Weights of a small transformer language model.
Size: 16 layers, width 160, 2 heads of 64, MLP 512 GELU, vocabulary 3233, 4.49M parameters.
Architecture: LayerNorm before each block, no position embeddings, biases, tied embeddings, normalized queries and keys, ALiBi.
Training: a variant of Muon for these matrices, 7490 steps.
MLP neurons of a small language model. Each row is named by its layer, matrix (up: input weights) and neuron, and shows model dimensions 0-95. Each number is 50 + 12 x the weight over its row's rms, rounded and kept within 0 to 99.
A block is one neuron, or neurons of one layer that tend to fire together. After each block is what it responds to, as a language model described it from the Wikipedia text at the highest values.

L2.up35:60 65 58 54 58 56 37 62 57 31 60 56 43 54 73 62 47 51 48 75 52 51 62 32 55 43 55 42 76 39 60 45 37 48 51 56 50 28 64 64 32 37 64 51 55 29 49 49 45 31 56 67 28 63 36 51 32 55 46 56 67 26 40 36 50 64 48 42 46 76 47 35 45 71 45 58 49 55 73 49 47 44 59 32 46 55 41 64 49 43 61 55 42 54 59 61
L2.up111:51 57 62 59 41 63 34 68 45 46 47 28 49 64 62 61 60 45 38 45 35 36 52 47 53 32 52 40 57 40 48 43 34 49 58 52 15 39 63 58 60 58 56 37 63 41 63 64 46 57 71 56 46 60 55 47 41 49 50 43 33 48 37 54 49 29 52 34 53 44 55 50 47 62 52 64 65 68 49 48 45 48 66 52 23 37 49 50 57 41 68 25 67 56 63 63
L2.up127:61 50 45 49 65 48 59 38 36 30 64 41 48 53 34 54 62 57 36 44 45 79 62 67 41 60 27 59 73 36 39 75 51 61 42 37 58 23 61 62 42 54 44 30 51 40 41 36 64 57 60 55 59 56 43 58 45 68 57 45 79 34 33 38 76 48 31 55 59 41 35 62 40 62 52 54 58 28 67 68 58 39 48 36 45 55 52 46 59 43 69 45 59 43 65 08
L2.up232:71 62 51 58 61 64 56 67 44 46 55 39 31 43 23 65 51 51 32 55 35 53 47 44 34 37 59 61 66 36 46 59 48 67 64 58 64 50 64 50 63 58 38 37 52 35 60 58 36 57 81 55 26 50 54 65 38 60 53 68 53 47 49 41 55 43 44 60 43 28 64 33 60 59 36 51 39 66 57 59 39 43 55 46 54 51 57 67 54 47 52 61 60 57 51 37
Responds to: Fires on a short fragment in the middle of a word after its first piece, most often v, as in invol-v-ement, de-v-ice, re-v-olution, Ad-v-anced; also qu, el, oc, as in head-qu-arters, Personn-el, D-oc-umentary.

L2.up46:52 49 45 45 54 50 79 34 56 57 39 64 43 59 50 56 41 52 69 39 39 50 46 64 47 37 64 42 62 47 43 45 35 59 46 48 34 32 49 45 57 46 35 55 50 39 22 43 62 50 37 55 63 65 44 41 25 42 59 42 37 46 57 42 40 49 56 46 60 65 53 46 58 43 43 50 55 34 23 37 55 49 43 26 61 52 55 54 57 47 71 24 46 54 67 54
L2.up143:48 66 56 47 51 71 26 23 51 45 46 51 37 58 49 21 74 53 32 37 56 36 71 66 23 57 48 49 43 33 59 46 36 38 70 38 43 52 68 60 48 77 50 48 34 60 34 36 61 36 63 61 43 54 45 69 50 60 57 57 49 31 22 45 45 47 53 40 42 50 51 51 65 48 49 42 51 47 48 59 60 54 63 42 65 64 32 35 50 57 49 44 75 56 59 55
L2.up169:45 56 41 47 79 30 55 51 47 59 66 50 56 51 74 35 72 47 50 60 51 60 49 47 33 41 51 57 50 24 53 49 43 24 53 29 55 52 36 49 48 51 51 59 63 48 52 37 59 68 30 42 48 72 60 49 32 47 60 63 19 64 57 52 50 33 47 40 66 50 45 54 55 46 40 49 53 47 41 52 47 45 67 42 26 71 45 51 45 29 41 54 52 75 69 52
L2.up290:67 53 57 49 51 32 48 56 72 33 53 32 36 61 46 26 36 46 49 51 38 43 71 64 46 62 46 49 46 42 65 61 61 65 36 50 60 54 41 35 53 69 70 77 57 47 29 60 35 26 61 37 74 58 62 43 32 48 39 47 49 40 58 46 31 36 46 29 54 67 52 28 62 42 66 62 60 51 55 61 45 56 58 46 49 59 27 29 69 35 42 63 34 60 57 53
Responds to: Hyphens and en dashes joining the parts of compounds, names and year ranges, such as Nassau-Siegen, well-being, 1556–1559; also weaker on word-initial pieces like In(stitute), pl(ace).

L2.up62:56 42 47 66 35 35 50 45 33 54 52 49 43 51 60 58 49 64 67 65 53 35 50 60 70 46 70 51 64 51 61 44 59 51 40 61 46 47 41 48 61 27 43 39 44 37 42 68 47 68 53 56 52 35 49 26 37 68 55 38 62 60 37 50 41 45 38 60 47 33 70 63 47 63 49 53 40 69 41 59 40 46 54 74 62 55 51 51 25 59 65 42 53 39 38 59
L2.up224:43 46 32 54 34 61 49 47 34 47 35 62 61 48 35 54 54 51 41 54 54 18 38 42 58 48 52 54 61 60 47 57 51 64 74 48 59 67 72 61 38 34 45 45 38 36 64 58 52 71 42 65 42 39 38 55 49 33 39 37 51 46 48 70 48 28 45 56 52 59 47 62 42 43 50 55 48 46 46 41 48 65 36 64 23 65 40 46 46 65 61 40 44 46 58 67
L2.up258:42 59 51 41 66 41 70 55 52 47 31 43 37 42 60 74 57 75 60 68 53 66 31 54 49 21 46 47 46 45 60 59 45 50 63 55 57 38 32 51 74 59 57 46 41 41 48 53 62 64 51 55 69 59 57 51 76 48 48 55 33 63 30 69 55 69 32 53 56 46 49 50 43 34 65 58 48 48 47 51 21 67 49 65 40 30 33 39 31 69 43 34 52 65 63 50
L2.up358:35 71 60 45 56 69 61 48 42 52 61 63 48 17 53 40 66 67 47 59 78 41 48 49 68 51 46 57 42 50 41 54 52 65 47 53 42 55 54 52 60 38 73 56 72 44 63 54 51 43 56 49 53 41 33 31 45 41 69 82 59 59 48 39 42 51 61 48 46 41 39 48 28 62 27 65 56 25 45 41 44 35 56 48 38 59 37 51 26 60 47 40 39 61 43 42
Responds to: Early word-piece fragments of a word that has just begun, often right after an opening parenthesis, quote, hyphen or lone "s", such as w(ithdrew), l(ike), s(erial), re-(e)lected.

L7.up39:59 29 41 51 63 44 62 59 27 53 41 42 47 38 56 58 48 48 75 57 64 35 50 59 64 45 54 55 39 41 50 52 30 50 46 59 53 26 52 50 65 56 42 74 51 50 66 63 51 43 66 31 62 58 37 49 46 61 22 54 58 62 47 49 74 42 29 53 40 40 55 48 47 43 45 43 62 35 40 49 57 62 29 46 31 45 65 40 34 62 56 54 54 62 54 60
L7.up67:82 33 62 43 42 51 45 33 45 49 73 42 59 53 44 39 58 26 52 59 69 41 47 20 62 69 54 31 59 57 53 39 59 66 33 45 42 58 56 54 54 71 43 59 36 44 52 48 54 44 50 51 32 16 29 34 49 44 50 42 76 52 44 38 55 32 43 48 44 44 63 51 23 43 64 49 66 53 50 62 69 34 35 50 54 70 39 58 48 53 77 61 39 51 51 56
L7.up148:58 58 44 63 49 62 54 37 25 65 56 55 29 40 38 53 59 27 59 51 42 49 66 59 61 51 57 53 58 43 48 50 78 50 41 55 43 62 44 78 34 52 53 60 52 36 53 53 50 67 54 49 58 57 44 52 78 56 47 59 69 36 40 57 80 40 54 80 28 33 57 58 44 36 51 41 54 50 47 38 31 59 56 49 69 58 33 58 28 46 77 45 52 56 49 31
L7.up190:58 62 19 40 61 63 33 45 75 41 60 55 26 51 44 49 30 29 56 66 75 62 51 49 54 51 45 41 45 22 23 62 70 52 22 49 74 46 58 40 37 54 60 63 42 52 54 36 59 54 57 62 58 47 40 37 59 49 24 39 29 53 44 41 57 47 51 39 64 74 52 66 61 54 29 46 60 52 54 47 38 62 66 66 53 50 53 44 43 66 59 45 28 67 57 35
L7.up195:62 39 55 52 50 66 43 47 33 64 72 51 44 48 56 47 52 44 56 53 67 44 53 32 54 54 58 49 58 58 50 48 61 47 55 49 63 61 46 60 32 67 56 52 58 49 47 57 62 47 33 32 69 45 50 58 48 43 55 22 40 33 40 48 62 47 40 66 59 37 24 48 79 33 39 42 20 45 63 49 65 59 68 40 56 68 35 53 36 56 20 53 45 54 52 56
L7.up312:50 72 52 61 60 39 36 50 57 81 57 76 40 39 45 49 41 55 72 42 47 52 56 51 52 40 49 37 56 69 51 58 77 53 42 49 48 61 59 54 46 56 37 52 62 35 44 31 34 50 42 55 73 63 53 20 45 42 78 57 35 52 43 55 66 45 40 51 64 58 38 48 44 60 49 44 42 51 37 47 67 63 63 64 75 48 54 39 73 55 65 53 73 48 65 58
L7.up329:50 57 22 66 59 38 33 48 39 47 64 66 37 43 52 50 45 32 51 66 47 19 53 48 41 54 53 47 45 57 35 60 60 37 48 44 55 50 57 57 61 34 34 77 61 45 67 50 64 53 51 56 63 39 36 51 50 48 61 58 53 62 53 45 66 45 43 48 41 59 36 60 66 50 42 42 50 39 80 42 43 46 30 61 52 45 57 55 26 53 28 57 31 43 64 38
L7.up367:62 45 63 56 41 57 20 55 65 39 46 53 56 48 48 38 65 63 34 37 50 48 76 57 39 51 38 42 17 52 60 61 75 42 50 85 56 65 37 38 55 68 33 53 45 44 59 54 44 44 45 48 67 37 46 76 39 50 45 42 55 33 45 54 53 27 62 32 63 51 60 27 59 38 48 42 48 32 55 57 47 48 37 49 56 69 56 62 40 52 56 34 64 46 59 55
Responds to: Words pointing back to earlier text, mostly this, which, that, one, each, after a comma or preposition, as in in 2012, this arrangement, PhyR which.

L13.up27:45 36 64 33 44 54 45 70 29 54 60 54 39 55 50 49 52 55 59 58 42 60 55 39 37 54 55 55 61 47 27 64 55 28 57 79 58 45 69 36 52 56 63 75 42 38 61 26 36 46 32 38 63 49 48 71 63 32 41 43 53 48 40 50 38 45 48 35 69 65 57 45 33 40 55 55 49 52 47 72 74 45 63 65 44 37 36 71 47 58 48 49 44 58 30 50
L13.up500:62 33 44 50 40 63 42 52 43 44 72 47 28 39 40 59 27 58 45 42 39 35 52 62 34 51 41 53 42 46 35 52 26 25 63 30 42 58 46 59 49 44 46 74 50 36 46 72 46 66 58 35 50 43 43 37 59 39 57 35 43 44 48 61 55 33 62 75 46 64 56 43 53 69 50 49 55 38 49 67 54 56 57 33 52 37 50 49 68 41 72 50 59 53 58 66
Responds to: Opening quote marks, parentheses, slashes, dashes and === heading markers that begin a title or name, e.g. track titles, nicknames, "9/11".

L7.up65:32 56 68 50 68 58 52 51 57 50 42 65 49 33 68 72 44 36 35 54 37 60 54 57 49 48 47 59 56 65 50 41 48 66 21 57 45 38 78 33 46 53 55 67 41 47 65 48 71 51 57 50 46 38 54 75 47 50 36 64 48 43 43 46 52 52 42 65 49 43 54 58 83 63 63 47 44 24 53 47 68 43 61 38 68 49 50 52 50 60 64 54 70 54 54 69
L7.up100:45 62 75 50 57 46 61 77 62 51 59 41 48 44 46 57 45 42 42 38 33 50 47 62 50 39 45 57 68 38 54 55 43 56 09 55 41 56 57 54 53 73 52 48 35 48 47 48 48 47 56 43 67 51 45 52 50 42 61 46 73 68 62 61 57 48 62 46 52 65 77 66 55 52 48 59 62 34 68 55 47 55 59 66 64 70 54 65 48 43 30 57 53 51 65 32
L7.up277:71 54 49 79 69 22 57 64 48 56 52 49 54 61 53 31 37 42 49 46 20 52 51 39 40 50 42 63 63 28 43 52 46 55 59 44 60 38 54 33 40 45 49 47 38 41 53 36 45 45 66 66 42 52 35 48 30 39 76 49 67 37 57 37 73 53 30 53 38 39 41 46 60 78 56 39 36 29 67 62 55 45 49 76 34 85 59 64 40 37 48 53 61 58 51 39
L7.up364:45 41 44 80 42 41 62 61 45 40 44 53 60 59 66 36 52 59 45 53 62 51 65 32 42 66 49 78 44 29 50 62 51 44 40 56 56 56 49 50 51 57 57 56 43 42 52 62 47 32 66 75 51 59 54 36 67 41 39 62 62 49 62 62 42 50 42 51 57 57 42 54 49 63 37 49 33 31 65 23 54 46 42 45 42 68 41 30 45 43 27 62 64 33 52 51
L7.up446:54 49 45 52 36 23 57 64 47 53 56 58 70 56 58 52 72 34 65 48 52 53 43 46 46 57 35 56 38 65 54 68 29 45 61 49 54 51 34 53 47 47 37 57 44 51 30 42 58 54 58 52 44 57 35 75 42 39 58 21 48 60 44 48 49 66 32 68 50 69 65 41 53 44 47 50 26 56 68 46 69 51 39 66 46 52 60 32 49 41 51 61 52 60 46 38
L7.up450:46 63 68 54 61 20 40 51 45 61 55 55 58 49 58 67 54 53 41 45 10 36 58 57 44 46 27 62 52 46 37 79 49 44 36 61 37 63 58 33 52 51 68 54 44 57 45 51 53 63 60 55 45 50 75 57 54 22 56 68 64 60 56 57 53 63 38 54 25 66 47 40 68 67 56 52 38 62 62 45 64 56 54 55 54 68 52 38 48 43 51 30 53 34 51 48
L7.up475:72 39 36 37 55 32 31 60 42 58 44 55 52 29 74 63 71 49 48 54 29 41 49 48 38 30 49 23 30 55 65 71 35 39 46 64 58 45 54 48 55 61 54 57 45 38 58 30 64 56 74 59 43 62 58 61 57 50 42 60 61 43 19 43 46 57 53 60 48 33 44 39 50 49 58 51 52 65 65 35 55 60 48 42 67 58 51 14 47 47 47 52 43 35 44 53
L7.up501:44 53 46 71 62 53 44 37 65 59 38 25 63 33 58 54 56 49 24 44 53 41 37 24 41 49 41 65 61 35 54 33 48 45 53 78 39 64 60 58 59 63 82 55 51 65 44 29 47 54 40 42 46 33 51 57 68 56 59 54 60 70 14 60 33 37 24 65 42 48 57 58 37 56 39 47 54 49 40 49 52 41 54 53 27 50 47 53 70 40 39 42 73 39 45 39
Responds to: Short word-piece tokens inside a longer word, right after its first fragment, as in subd-iv-ided, ch-ap-ter, comp-ar-isons; also line breaks in tables.

L2.up4:61 47 46 53 35 54 42 62 48 31 74 55 45 55 49 58 55 22 52 50 39 65 48 59 60 61 42 58 50 61 56 63 50 49 58 36 49 62 52 32 44 62 57 74 52 49 50 50 74 48 31 52 63 39 66 53 38 78 36 17 60 62 36 48 41 51 25 45 71 45 48 42 59 35 64 52 57 38 46 64 57 55 41 53 54 47 53 49 69 38 41 38 48 60 45 48
L2.up65:47 53 52 43 52 55 38 28 48 35 56 69 69 68 60 40 38 35 53 63 41 37 48 38 57 53 45 66 41 43 48 54 55 34 68 41 61 51 50 48 60 43 44 43 74 35 49 27 72 46 55 36 38 30 57 56 39 40 60 50 49 52 55 17 31 57 22 55 56 44 54 63 65 44 57 42 45 60 47 47 58 61 50 31 61 52 46 47 61 59 58 50 66 56 40 60
L2.up183:55 58 63 48 56 30 57 56 63 30 54 45 53 52 82 35 55 44 33 39 49 57 35 41 56 36 60 50 55 62 52 53 54 37 38 48 62 67 69 53 32 51 66 34 54 51 31 39 48 45 69 56 44 16 59 76 44 54 63 42 53 57 52 56 57 51 49 48 60 58 43 58 67 56 57 53 47 66 52 59 44 65 39 47 46 67 40 25 44 40 64 54 70 41 47 45
L2.up192:48 59 51 24 53 58 63 41 51 36 60 81 50 42 52 50 49 53 37 38 44 45 40 43 62 68 57 51 42 53 61 47 30 55 26 58 53 79 45 33 55 40 56 53 62 45 23 32 52 31 40 44 63 37 69 52 59 40 44 54 45 57 36 62 52 52 63 39 54 55 40 33 51 30 45 53 39 56 53 53 76 35 45 43 50 49 55 36 44 49 55 48 42 70 44 52
Responds to: The closing == or === right after a Wikipedia section or subsection title, e.g. ===NBA===, ==Critical reception==, ===Regular season===.

L7.up59:28 62 61 63 46 29 32 49 69 22 38 51 40 42 73 64 32 74 26 66 49 49 42 54 42 48 51 65 58 48 48 71 50 55 59 40 36 61 62 41 49 64 41 63 65 45 33 56 44 57 47 65 43 53 40 62 35 33 41 36 31 72 58 35 57 49 38 32 59 52 66 43 56 67 52 51 48 42 53 46 46 67 41 33 34 48 58 58 66 50 68 28 49 60 50 50
L7.up128:35 48 46 26 60 28 66 43 54 56 57 72 41 58 55 50 55 41 52 49 70 41 49 43 81 55 64 47 50 43 48 59 34 39 61 31 58 51 78 41 47 49 44 80 21 41 63 52 39 31 53 44 48 32 53 47 62 48 50 56 45 68 80 35 31 49 55 53 69 77 36 57 44 61 64 51 66 39 76 33 80 40 39 55 41 41 51 41 55 55 62 49 50 57 52 50
L7.up318:42 27 41 30 21 51 57 71 41 41 50 39 36 36 62 50 52 54 46 67 36 57 54 55 46 65 56 58 48 58 29 37 42 34 40 31 71 65 61 42 64 61 45 52 48 51 57 34 51 41 44 45 76 50 44 51 34 50 45 54 64 55 55 46 56 51 56 73 29 58 44 45 58 42 55 47 66 54 49 42 72 35 64 59 42 54 63 48 77 40 64 58 62 47 68 68
L7.up332:45 43 49 61 81 67 37 66 56 60 65 60 43 48 46 36 51 57 47 68 46 36 62 54 41 56 50 50 45 44 72 52 41 24 56 57 39 62 35 35 63 66 27 49 52 40 42 54 43 32 34 57 45 39 45 43 41 68 34 48 53 28 72 41 39 60 26 50 47 48 50 34 43 47 73 41 27 48 56 40 51 53 47 51 50 54 42 40 53 51 65 51 50 23 59 37
L7.up357:48 47 65 48 33 33 53 65 64 53 45 52 67 58 64 85 48 43 25 51 54 54 52 61 41 32 58 59 40 37 64 36 48 60 36 20 50 41 57 42 53 71 61 52 60 54 42 46 57 52 39 53 63 57 40 68 39 54 39 58 45 41 60 34 41 19 49 54 71 51 59 45 52 57 63 52 59 43 62 78 37 47 57 42 43 53 47 38 40 29 36 43 51 50 44 83
L7.up408:76 36 61 51 51 39 67 72 67 51 45 63 62 47 66 34 51 59 66 62 41 59 41 55 41 32 69 75 63 37 51 52 65 43 48 42 43 64 67 38 47 56 46 45 63 41 57 36 58 32 65 48 45 30 64 56 45 40 65 43 67 71 33 35 66 63 44 45 53 50 62 40 45 59 61 59 67 38 28 56 49 48 57 31 42 58 47 52 64 41 52 38 58 59 49 45
L7.up429:48 65 46 46 57 50 65 32 36 37 72 56 31 52 69 52 57 52 61 56 42 66 51 43 45 36 44 43 45 27 71 67 65 46 58 32 36 56 37 59 41 36 58 45 42 54 67 54 53 50 53 55 61 22 39 28 46 50 54 67 80 51 56 41 49 61 47 54 59 44 51 77 38 50 75 63 28 70 55 47 73 40 52 67 25 48 65 74 58 41 67 37 33 41 62 36
L7.up462:44 53 44 58 50 46 53 33 44 21 37 68 43 59 43 57 60 53 50 48 59 66 55 63 50 54 45 49 53 63 58 42 43 41 30 27 46 41 47 85 35 46 69 56 39 51 54 47 48 33 64 51 34 26 45 38 41 44 57 52 63 65 47 40 49 45 55 50 70 38 71 48 38 67 68 50 39 63 52 44 48 39 52 58 59 63 25 39 54 29 54 51 67 48 40 53
Responds to: Closing == or === marks that end a wiki section title (e.g. "== History ==", "===Career==="), plus | table separators and a few closing quotes.

L7.up18:48 38 54 49 57 34 48 28 35 64 54 44 40 69 53 29 58 40 52 33 27 51 61 42 44 45 62 48 44 48 44 58 58 44 46 39 47 62 78 61 63 63 41 46 54 34 55 36 48 63 36 33 61 44 29 56 95 39 48 59 46 44 53 40 49 47 33 59 50 63 48 55 43 44 36 62 49 36 35 45 46 70 50 53 63 37 36 50 41 44 40 50 53 46 51 43
L7.up21:53 61 55 60 45 62 26 66 48 52 42 57 47 58 49 58 50 56 32 53 42 18 46 45 30 27 56 53 41 31 61 52 48 44 52 53 63 56 45 33 68 50 51 67 60 46 67 57 60 69 35 37 51 49 37 73 59 54 41 42 43 57 28 56 56 46 42 43 55 54 64 86 66 51 64 55 33 50 40 16 49 61 49 58 46 42 57 44 51 51 76 69 43 57 30 64
L7.up121:45 55 51 43 49 38 51 55 84 24 66 48 61 50 36 52 39 52 32 44 65 30 55 58 23 43 36 46 58 41 55 48 53 66 48 41 43 49 55 56 39 57 64 60 45 62 26 44 58 55 62 45 54 34 31 25 51 46 60 51 43 52 60 59 64 49 47 54 33 64 44 51 65 49 56 56 41 54 63 16 40 61 64 56 33 47 51 38 46 52 48 31 79 56 48 38
L7.up139:49 25 53 43 44 46 41 60 26 52 61 48 52 56 47 56 55 52 48 77 59 52 46 37 30 43 39 50 35 39 62 59 48 57 57 55 33 66 38 53 59 70 74 47 46 46 62 47 53 59 58 33 49 50 47 48 36 42 45 49 46 34 41 56 37 48 67 61 44 51 70 67 75 46 52 47 30 56 34 50 53 75 53 42 33 45 43 36 75 52 29 47 54 43 53 28
L7.up167:67 49 53 70 67 37 30 44 66 46 56 24 34 48 40 51 54 54 56 59 58 60 57 35 34 41 21 78 40 62 35 60 51 19 50 51 34 49 52 64 43 47 59 69 56 54 36 65 73 48 60 43 63 58 36 50 48 40 33 69 51 47 61 61 31 51 64 44 38 41 72 69 51 50 49 52 52 36 67 50 56 70 39 48 46 50 47 67 58 74 62 58 54 63 58 56
L7.up171:45 44 44 54 57 29 40 47 47 60 66 21 37 45 54 55 73 39 34 49 39 55 50 52 36 49 51 58 51 42 59 43 45 48 49 57 66 55 43 15 54 36 81 61 34 27 52 52 58 68 41 78 50 34 42 64 63 51 47 39 62 36 55 45 48 41 53 64 49 40 65 58 63 39 52 67 68 61 43 28 48 32 47 58 69 50 40 69 52 75 45 61 65 64 30 50
L7.up355:24 71 55 41 45 61 56 38 47 84 44 57 76 58 48 46 46 37 37 72 60 46 68 13 38 39 55 64 52 49 59 52 45 33 40 62 56 63 55 48 62 38 34 71 37 25 57 58 41 52 51 42 37 48 50 58 40 53 56 34 56 24 30 44 45 45 58 54 52 69 71 39 50 31 57 47 70 45 35 43 61 57 39 44 47 26 51 61 28 45 55 61 75 56 58 32
L7.up359:37 52 61 59 47 23 58 48 54 32 58 47 38 69 56 37 55 50 43 51 44 55 63 45 31 52 32 47 39 31 54 46 38 62 40 41 58 55 62 45 48 49 55 61 59 41 52 56 62 37 68 44 69 50 38 60 76 44 75 49 62 51 52 58 46 82 51 53 35 71 66 46 52 61 67 63 50 44 36 46 52 67 40 48 43 43 59 63 44 51 45 52 67 70 35 59
Responds to: Hyphens, en dashes, slashes and colons joining word parts or numbers, as in play-off, one-year, 2–2, under-21 and UTC-7, often in sports text; also weaker mid-word pieces like the second b of dubbed.

L13.up178:64 59 40 43 45 28 72 62 57 62 58 39 54 54 60 66 33 45 36 55 65 47 49 17 63 56 56 58 65 52 54 44 65 54 58 70 63 47 34 49 52 47 49 47 60 47 29 54 56 34 59 47 67 54 41 38 55 48 53 42 18 37 53 51 44 56 00 69 50 47 49 51 56 34 34 42 55 44 51 45 49 57 48 33 66 59 41 53 41 64 67 54 54 50 53 53
L13.up270:24 53 57 49 56 36 41 81 47 53 57 36 50 51 48 64 63 75 44 75 86 54 54 56 45 58 40 39 47 41 55 68 43 47 47 61 57 46 47 53 52 52 40 58 57 56 38 47 32 25 81 50 41 47 50 51 42 55 56 54 42 51 69 62 30 33 35 50 38 46 40 58 47 25 40 53 44 63 42 63 60 60 34 60 74 62 40 35 49 40 54 52 44 36 35 47
Responds to: Word pieces finishing contractions and pronouns in quoted casual speech, such as the t in don't and the ou in you; weaker on mid-sentence function words like not, they, that.

L13.up283:41 59 20 53 41 64 44 63 58 48 58 51 35 61 52 17 22 61 56 42 35 59 20 47 57 48 52 41 65 45 40 46 65 67 30 41 66 50 53 49 29 66 54 46 57 45 49 66 69 32 34 27 32 53 37 37 48 42 67 50 60 57 51 53 43 48 46 59 50 64 51 39 56 45 66 49 43 55 40 55 49 62 74 35 41 70 45 56 66 33 39 44 44 42 45 57
L13.up445:36 49 55 72 59 40 73 52 53 49 40 31 70 52 50 61 44 57 53 43 48 55 42 51 45 49 44 30 56 36 60 28 42 46 37 34 41 66 59 27 47 58 64 48 79 24 28 58 58 63 34 40 70 67 48 51 54 52 19 37 51 49 61 40 46 49 41 63 59 46 62 52 26 39 73 36 43 50 53 60 56 58 60 50 24 68 57 58 68 39 51 39 69 28 61 57
Responds to: Closing == or === after Wikipedia section headings (==Reception==, ===Statistics===) and | table cell separators; also occasional mid-word pieces (nick|named, d|am|med).